config.yaml
n_layer: 13
d_model: 256
n_head: 3
n_kv_head: 3
head_dim: 64
d_mlp: 704
vocab_size: 16384
activation: "swiglu"
norm: "rmsnorm"
norm_place: "pre"
norm_eps: 1e-05
positions: "rope"
rope_base: 10000.0
rope_fraction: 1.0
qk_norm: false
attn_scale: 0.125
bias: "none"
tie_embeddings: false
parallel_block: false
init: "uniform"
init_std_qkv: 0.0551
init_std_o: 0.0
init_std_up: 0.0551
init_std_down: 0.0
optimizer: "muon_variant"
lr: 0.00951
lr_mult_o: 3.0
beta1: 0.93
lr_head: 0.0118
grad_clip: 1.0
warmup_steps: 200
schedule: "wsd"
decay_fraction: 0.565
decay_shape: "sqrt"
final_lr_fraction: 0.0
batch_tokens: 65536
seq_len: 512
doc_mask: true
train_tokens: 733600000
steps: 11194
dataset: "wikipedia_en"
MLP neurons of a small language model. Each row is named by its layer, matrix (gate and up: input weights; down: output weights) and neuron, and shows model dimensions 0-127. Each number is 500 + 40 x the weight over its row's rms, rounded and kept within 0 to 999. Numbers have three digits each. A neuron's up and down rows have the sign that makes its largest values positive.
A block is one neuron, or neurons of one layer that tend to fire together. After each block is what it responds to, as a language model described it from the Wikipedia text at the highest values.

L8.gate204:499511583533500491518529470487494544511532583485500460455498527509483472585509573478515500455468558452472581539517438525476567449458453475522571534478582531448486489530487547517524549467464519443435500536523448517458497474547523478517548437462435518495495457464486576448519455553511502519457509573470497496516519446492468447517536430480529463486488454471534455500482541464545532549455
L8.up204:474459486533466487516506560465475458548535520468493531467533535558475549500522481487513442500548555445466445547539481452417439550453520522548532540512496431489468453578442473485507483537497489508485478466480416538558502475466577504532549474487509489464489543525439520541492538519565523464491518549413506460476499470499439500446436508486455517565542471491510472449450504464453491491557
L8.down204:539471467488509531551560470551510405500457509454535464437538509484486524526473517576591566517433503491516518506467464506469568467508508570490512478470571536478498473471519562489480454488508483505506462518501496490550496476533584537468546491452490455497514514495475494496549496461429498557525563486360500518519522486505485520496472494473488518487492479485477517469505498523494485470544
L8.gate392:492540618467542494480558428485545503471506528474516494510529444517516517547479514444520515526497541522521549449492543474548503466536520503507491466537492486482483536543543545563490566463424554500479473439483537475488503476512591470512547504503441499550472509518539436491494545551596511481555597553505498521502528490473427504538485495507536389543525463544491503527508576505491474495464
L8.up392:455510502480449571511540474528500433497521562476480463534575449491517570509497530466484512459470577461541587527470476567558513514438461505511510557519494440526523491465406517524509470450516511485496489488453486473555500428492560540511539499512489581538460457536625443576538483526524549425505461522467513494503512505437476557472507495427533494523477494526503502573455533521433518560501
L8.down392:539551495468530529581528515457539488503466567500487552510621464494487502554440465502528528483481481428483483493470499472537600507517454445450516481446616571461508476532511532461537488473495453522589532543511514449469500484510578455511504457495495439448468497543440480515507447483471538594484536507523543450460496524529510466427517495515527497498582547552537492429508525490462448508517
L8.gate510:461468478513507508453459434498501445495542585472449544498527522495472493428461481585519469503484467457498402549524485505461519494490471424532548524429496493513554512526538471470557551514482472488517484527554453524514579500531445459497455416550430461472499557471445499515544517493517507465534457643450492502460488501511470491515440464472512451509471488498569524451515567483473437471465
L8.up510:453532488590527427489518491533450527515523537508547556501505525439452453470545508523501501483504429459466478549515488518362432530503505495541587563456521447487568462554526478454498506566487517444558433498491491505477508490541449513521423428618439465488553599465504503479525492436525479495506437520464521498475469502528499490498397471479524422498491430537566548450444506547539451441481
L8.down510:468527468492549487492477446510456489500455534458574531458506562523497475489489476543514459494471543470461465496473562493484453417494491501487506479522466530534504550479496462517462510557374528456558433513499478562467581503485535544449501477491469464504546604481492543516496484543490507454548455566484500561443607484556537500493499451442520501587479501467488509493487508513538442476536
L8.gate698:543479513473525510479475557472463516541555560525501452521459464459518440471536520532505550447495560483574424470531485478422511489494512471427530500504581481507538541514489454408452476481454491492508509509456395499446497430462486560424564496508534505476541566527462503538526536560561437476538502444553571540476474463530545496458542443495507498515515488461555484560474535523468508438444
L8.up698:460481461441449466584453491437501481506445458495509497481518482456530519449474474499472550466563447569519475489473507460491471522507466489482491535481526450439509547495448463482496438569485460392528538521447462547510523432497531548427528481501546425485478477456495501563556510454539440422487503554520497520541454488568578443479425515450528538526554521511477458546566528547406462471496
L8.down698:504486412490508516499555444449545552543569471455515473533473475535506498512475526517492507544514504598544488528489469471493540494456460572510464479463611524458461557489550453465439482577505534510494447522438511476495495583544567560510480528523487515553544514470481503502500551613444457495407497425428481520490479479440468567532507526464540520449478508502524493597485502512481510452494
Description: Space before year. The bare space token just before a four-digit year, after in, c., or a month-day date, e.g. in 1285, c. 1725, December 14, 2004.

L9.gate349:456526523516490507454520478450450556508480572512531461504549472469526503508427520439516442463470450488538530471491573481481445548461437547466454552479481514512489459507494423504488496503524470502507505457426459502565476508499504516554442476472554475478435417481525522548472429511469536413539463554499496565464527491528487491533504432436447490543530515505503471498511527558507454441507
L9.up349:515563501484503487491521542454534501454497504470443501485505499507505495524559486467516502511531556509504456536478578552512469507439526433563560477496463532521506489460510511464536473557491545440534494503545573542476520436493529469480501508435503516459465485536593466548545543487518578547509553416418485468464504468471537487495446457568602562501484475552565472474448545448512604566541
L9.down349:534581483498573547490522478447484553443513557484557526541491476555401506493499464490512540552521542473438593522515410467447459472565446474458521507517502436501510480559545548531527540446454474563547557494480472504527481596519499497512555481519442501461570510551480453477460413498502526538449545488461555434514456528444482535536534489492500567449529494521479599475428430447437428515507
Description: Before a number. The space token that comes right before a year or number, as in "In 1997" or "household size was 2.45"; also markdown table separator rows and a few verbs.

L5.gate263:483517466526489453472539469566451447512423557499537476442554507468511461454561476519442511474611501501577507427515446489474491447481469541542589479509505491538513464466492591485515449482533464517514486449488468457601538528504557491474497504516445494494490436511457510481440578487505486573547560488448506403507531521504511485456514551467554495493448563544547499552478534527374433505503
L5.up263:459487581522479537530569448586435442530546543459516495428532493508582514469494545505447403530512587561536536456455518488521435487434465497478588470501553508511523502445524512474535393523522528433415476474474457516522536533480469470472440507455457460517460457429419489532424441514562545469510528488504433461499566538489436461463509498497540537500476518494520564512459482534548516499523
L5.down263:541520374482496541535515547480480487490430584476452500488613490489450472554452442496517533423454503520552444510562472472558501432448456493475503465448531500439482519535482568500540521466550511472532506476473449467497465491457497434539510531485552522482490463525558479450499468486496426530518551463515509441551522501431520522472507502533580479486487504502503505524499444506468443494495
L5.gate308:580462495444546495471488450505493521547514553568488511461506473459447589472548471562513489545514575460481491439547478515458558500466502473489515490489524553587504555499470564522500450486559504469506456505466445540533487451475516523486483510575544555487504502461515507525554510480528485448512461458542473491459543504599488490435471503468535452524501506470558561500527509574445478513431
L5.up308:496526468429448489483471522518494455586483485469523485537522479558418531557488493482537531510498498440548578458467437523475484479439439500570553454423513544529501510482441421521457475500570481457529529455532398543411500465441515460535523476525544533507434554479493512547491544522499510390494495560464484485515477527459449449498471533549454501517532492517494462508503461461504561410509
L5.down308:466542511550473478515604501494488469494489499495516498542509531527512462492564462477438492416439506538509529514445461474446519530518488490545484478497494500460504462539557513471487509494440524597485549490514495487528478516417395457385470517508501477549543497554454569467613441517582464477478575472480509559537569569495468533486522483504560514502502483509477521532502525524506497512548
L5.gate476:559539416537516507534487546469442501549463471464476532466477532601515484545479473523512425529519520513429491476528461511381553564535531522482599473476472476527496419545483544431531443524528496556478515526445433465487447586469543489453493494521486562483467504503455519492542492578502521520477545439425550425473454491487464498460444513448539530485463435429515479478531585511449505503430
L5.up476:519488422579409506512498495487511522497462481495513496542521480471442440488483437583468431489536559509459430487532455509534417577555502488523539498528474466493487441558458556449528470492536524474520428459544479551533515469482529515488494502473498538522523493477394461495510491432530507447456496476410521509480561471429464472418459499437467460486398525501514549504558503570488521548433
L5.down476:501518466513518443508476469486504480541419531492448497483534500505519545544422478536565444517511496553466449471475537516482543508487467485413483501528430471500446496491485473486517500491481511471504532496530506513465508425511426532501555501532507445498484470498486539467500434484475593545518488483440564461531448533494512442500461490526564529529536483544514521498418558530553511563500
L5.gate522:493531560521545483523516414463467567546478467488476486587553505527481465519512519522484517492473531544438447450496486597500469571397490449528560552502493527528460479497465521537539474415539466555435478475517487504494573545571399474521482456495456479485479530526507486491491473500491540514529523453492499502504479446488499451480519523483454532549504488486510559557482541538486465551504
L5.up522:538525484530513475581490524518401469480479524555530552471454461469569547514603561520544549447501485541523456505523527459469510495494571437474455450459539551468425540501474453544458526495517416515483520490509537453533451500547495514563445481524535529429482511478542520479497494461533510417510558487436550475490497418517499411535574456531513530474505501465494548478446493460515429507491
L5.down522:493502477471531518487488485512532502497568465532443453501517520537466470511455436455454514536542466403530521450479469507515484539549505517562542559514495457513557501536467507499522479527459626469470546483468518568480569476445507460464482528561471586537471496474553534493488518547481528475506481502488452496480500504525496460514459474456469458543527495553412473488541456477506498458467
Description: Space before years. The bare space token right before a year's digits in dates, after in, a month, or a comma, such as built in 1877, 12 May 1875, September 13, 1846.

L9.gate267:484475501523467563519539529527423485513478462538460520527517486471496537453581511476540543559537524523555561443518501526520483552471501531449538550479506485478540539500481487479467524424514527539488546484522556557468475533475573506469563486401492497556510442482453502456449498511530533491476516468491524445437522495499506505551473491480514502553427516505523555420544472501501431467562
L9.up267:546545560462508493501491456489443529602470566480537503546562475493511521504533542484469494430514496523519517494518451527531542458548516466510448409497564468442479450521574481449486485564469540476453435512496449594464505495506501563449498506569447449557436510564480460475527449440476534556552488507465482489459459540494484520453513468493589477516483459517469508543570486483505560394531
L9.down267:518514419484521562541509511449535464506558490512510515508458497462459477539516529601534441517567492469542475478563517446433515422487556477482443523543535510467464497511491547575499517481465478480484538491560573476466448488504578496476518539500524444496517476500450553500522453515538518518504498523451520559553462482460545493552507532415449512607567458473550481511544542392436450496471
Description: Stats-table cell separators. The space token opening a numeric cell in sports statistics tables, usually after a pipe and before a digit like 0 or 1, e.g. appearance or goal columns.

L8.gate73:486483455447483507451509533487567521488547535555498550470476464518521502509473511571506472527493457491492528542543494562554537548546501526534477450477557489468509500475478550534507528548455555526514601472487531510581470508501534500465477556513473499535533453505542486481477503509506414464527484443535566537493448434536468558501379434484554478517463466482501499455478467533547584485439
L8.up73:465526442476551576502520523540445476530461588386498484513484512512411436527489480452472475468444583488449559520443496459486451537520442473519490504475535452546451523487523550477476467521551484513481478452554511516454544510522443512522542489475534507549478511364515515411511522516536520457534481471521502472554443479522509488460531529458500528527545504424517440579576503519473516487532
L8.down73:545486436385526528517450548510596559498469568489507487415493525570510514481523458573548483473481490553455488528441508528466501445461503543459451445510545467521494570475466466459450563468439474510582534443553439517527433523497451441488554572524462566532476466542491486468493541556505489518542520446494497524438488549524515478484501516559578493559553474547455484508494448538488495456511
L8.gate241:474426490548487494528530497521442495526481570437524478472522470539459449373479477476526546526547429535473513433448436563470526495477519543430501461541505519591539462519482485594529540572436559468499516489544501559488522528530498493503503496481479539443468507506430453482497512428504497526505499447537515484467572517529536466499456560501459446536442456528559556473502531548426529469506
L8.up241:461429529503514494486479509508482578443527577525526523456567481458479526466506455528489562491519467487496545509483510542439532480580469481443472460497516497514512527425502424535500512651514510454495477553518452556577526485550484559482503557566446516493598486555461484508416494485581460444465429588531460555482520482508476481480449542443526550480466466544494546413563441476593467498513
L8.down241:501503573499574495522500511485501512538451515497503493482483541415512523554509465482492508551430409565483528470500485464496506500524497541476500498480442560540498564500493495504499512521544418516492478472517486536509524495481526512467547477453500493546536528462486452451547533448499550490507449585471401542574564508523508474506483471412522533503458489521581509453514454459478582521550
L8.gate577:531475525450449522526472570541564514545515544420442448457472524519508476477505561411497479527456495527453525506458505484465465574491486485458511491434479553534507515524479591563454525528519525492468487490540550495495474469476508549491429480490564564478554511494483494492489491507450586496579505524429501482523502471506520466502492540516494569566478421427503552478510495482547504421557
L8.up577:479442450446481530519479509464479454475539503566461508439535500435472510525466503454465545471519525515542517544464536543532503503490491525494460583577432482505459396454509512438492526560561501487458507480522452518526540552498500471528438498507472468509508501443522535494460475485533509448514481467499517466487550486509467542377497475556496429445512455440483519522425509543505484501482
L8.down577:590483536581480499480515545493428513503476538503475480502539507504505555507525457508505447431547480528552456539512519486592497543487540433487473572514454523497502531437505484559473498529456501534523462514537513498546544470533566572514489439528465546436589561525494520541520517451543519495469456535529486461510505461488544469492498402451511576509464510465551527527527474441492457535511
L8.gate686:621519496485555546529455479513521538468506566511479424573476536494477436419535487557541471512526508469501509564474530420412515496498474446465444553498482424504565434536556551528467511474497483518459461407501501499492555540464476502447503529523450489522529450493517501463453563482600483469526527463545471535487469517448545459461483502493487509516548463435496551526497448527501502437506
L8.up686:499549500421518502485493514472542510480473500566467486497548488498543508494446480541525551512585453549524474517456508569520497549575476479485408478526507407464520431566510528487526561496507547523462504435522543525513511430553442475499502478500425512468511568447505493458515486475517536510570539444506555523526538582552476460465578439405524516520529456473443462486536471500588501495463
L8.down686:562499565514457488472427523434446451492528558485449505475507444533473541414531532598499433493493488459508502456558480460437494527498516404514484429472520447515477519518451483511454527460497453433431515566496533436553507390461495553469566554518464417450421469543493451507503470498472503529533495516494471550480517486552468585491529511527457471508488501512460495467508494444526560538444
Description: Predictable formulaic continuations. Highly predictable tokens in templated Wikipedia text: infobox fields (Family, Language), multiword place names (North Carolina, Rio de Janeiro), and census/table figures.

L9.gate66:514506521514500386533473512483510517537470458503518519542551491533555504444489450509517520532486429502610450549556527504501504460543546498490457484470553474434490520536506475500440562505453512489575544525471471515450550527418519466480479514538500476481494479479509492532561498613544447491545500485472565497436478519521474440499475525479466577491542400501524509552464466563435458447448
L9.up66:542463478412537404543508363400491515492508535470451506526528504515525558526509527500571494505470446522536461529520491507459548477502431537431512474477501465514509484538574505573496504476521484532542585496425550454472504525494489488527469450535474537431564572521456489491489471549497480467486508425527525435498438487545478490516542516476496524530554403424523553567508479483461492491556
L9.down66:538561522430487477558491451534452515525567553466521514494536573448469492431516423557496594480537486536539435511541504560549565468549463565525468556510521495458498496486525515548499456501451456520513597569499486522475501414480518509487474538506531517468512551542429525453465456534516419552544548484524525461462438460542478508530495583439542482515501493532486494428509459557495489544563
Description: Leading digits of amounts. First digit chunk of a multi-digit number, mostly money after $ or £ (e.g. $'30'0.5 million, £'15',000), also counts, and spaces or words after "over" and "to".

L5.gate68:463474531582546443551541502464524545541464462400508517443517486424510516517447449530416517521580513511486488479455481536499501439491454519472466554458533480557461434535458509579527516487482629558478420553501519547495498532498468517512499496497539562529447580520458536534482422455492466504518460578511493516475506418536509614539510496496508669517490514536513499498488433491476503526484
L5.up68:470520475512470498518442512429472488492415475521461457481529566587463482464452534545512498568529449475472486524488464456656501473488457467460488518634423510525459518482457529530626504425503489535534483514530456516466493431511493473483477461446552500598513530512474529509521531469496521466501450493506581454487499444576484536473502444501560461535473534457473493459526492462512462463499
L5.down68:505507465559471515533541506438447447525475564549490560529493523517542466494546583427497575513492416605477554543502518510556549545439509469473464434499519583502508527532520529528536462456515496479543472521467501433473475460461508489471556517487571464520578489504505483528480506564462590487530582494536499480531442516492558519508595423509516548506552511435542536538445540458517547510464
L5.gate111:520425493549453513487540491538499516554428483472482451590485565477487452572453453525479499516572474548481510534562506592489527492535503462542531481423545440496409546505533478448466467519518474502513522513562546473528529521549471471548445427484536489520511500579485506530480494564522528511460456510565569442517510561514509500486499491487529509440479415551526450529459486464494461472422
L5.up111:510491453469568514482486492527503463498459520514526391488516514453458499470530466459444476569469473564495443498481497544456474552511530472424492559458474493482543498491491485596564561427431478533546470506473533456501544477600530496507542529462472542505529546542459546476439540468520464533488472538511476405514443579528472450479530452550473509510477494522487487517488445443398447489531
L5.down111:565581504489467559564531447508508415483559485515467536503524474540450539503498493544506467467514453507458497575487524530533428459461445458446500545559502444492462467537507460460470481510519523487427489505461469514490492439444427536527439554511495437546484543506500457494534530446537410489599501436488483497488467494510454477558532499536536544524422514510536496508476577466467497545525
L5.gate209:486493561494549479558468474546541506493482459525466517462463474559469481466465492448500483555456504575493372497518568489476519461506554500493457423527493507539497407478542510569515523598509504505470552497496501484510554530457468571531478489513466494498519493536484519429490459581459447435483528525498560494479456448534484477481535486525494475549492498475535544571485500418514509408497
L5.up209:491483451465481446476491549517568481525496549526490521527524480533477565555496442589483502498480501538543579526508541493445557482512598589485502478488481498454489457518537539492487494538578446430525458467485508476442572554512517542515524437494474531497561449532442425504457414532472547422514471563606533461470545551575482402504483544511431497523535567422519484524431571462499528485547
L5.down209:554489496525550444457501583573591478534450514424486555552527574487502470446489489518473524503540512460543455467513407558469491497477465481526516499500496507567516456503599504430482423532495417464518522494466512533482501532527575437531490472499498480445506552464494541535405473572522464502535520431509529543457528529560550492512479516534551449477513539510527538519554446557481509510546
L5.gate703:485463548434500557503566560457536494480432490508524512531539449478510463433407489543469480560534496529439413468539543554523525501494503460542472417573470463493559419524486443561530445520472504553470479521527540503504501497450549513508443455522522433502538462554584455533503499501495492523501531534544454446517473502525462454444476458538474490525455421421495474489469543515502442505554
L5.up703:530515569553439533589554505516516502499407492501530482476490475435496523464429514524437527472450513459539498495578518533458577465575563506465494524532491547446526492456489578397470506451534438525492478476458503437498424533481553478510563499587533497458530521516580559440573484457546487492471435434452525442484460477572449484460452517524564561511401508537482468529450508485544514480566
L5.down703:437359452588510530489478519515511500529516469496505537488553477499471514511491449538571488490518513542489544521487548421489476498482434599409514497499496483498475471558498473562510442512548450449403493511503482535493467470560442416501529538481475520515459459501506421484509492456516434428446499523539531520554445573474472503475556517516431440487515475444564534472510503543536443496539
Description: Final digits of numbers. The last digit of a multi-digit number, often a trailing 0 in measurements, dates, attendances and table stats (190.8, 500 lb, 10,600), plus occasional "of" in titles like Duke of.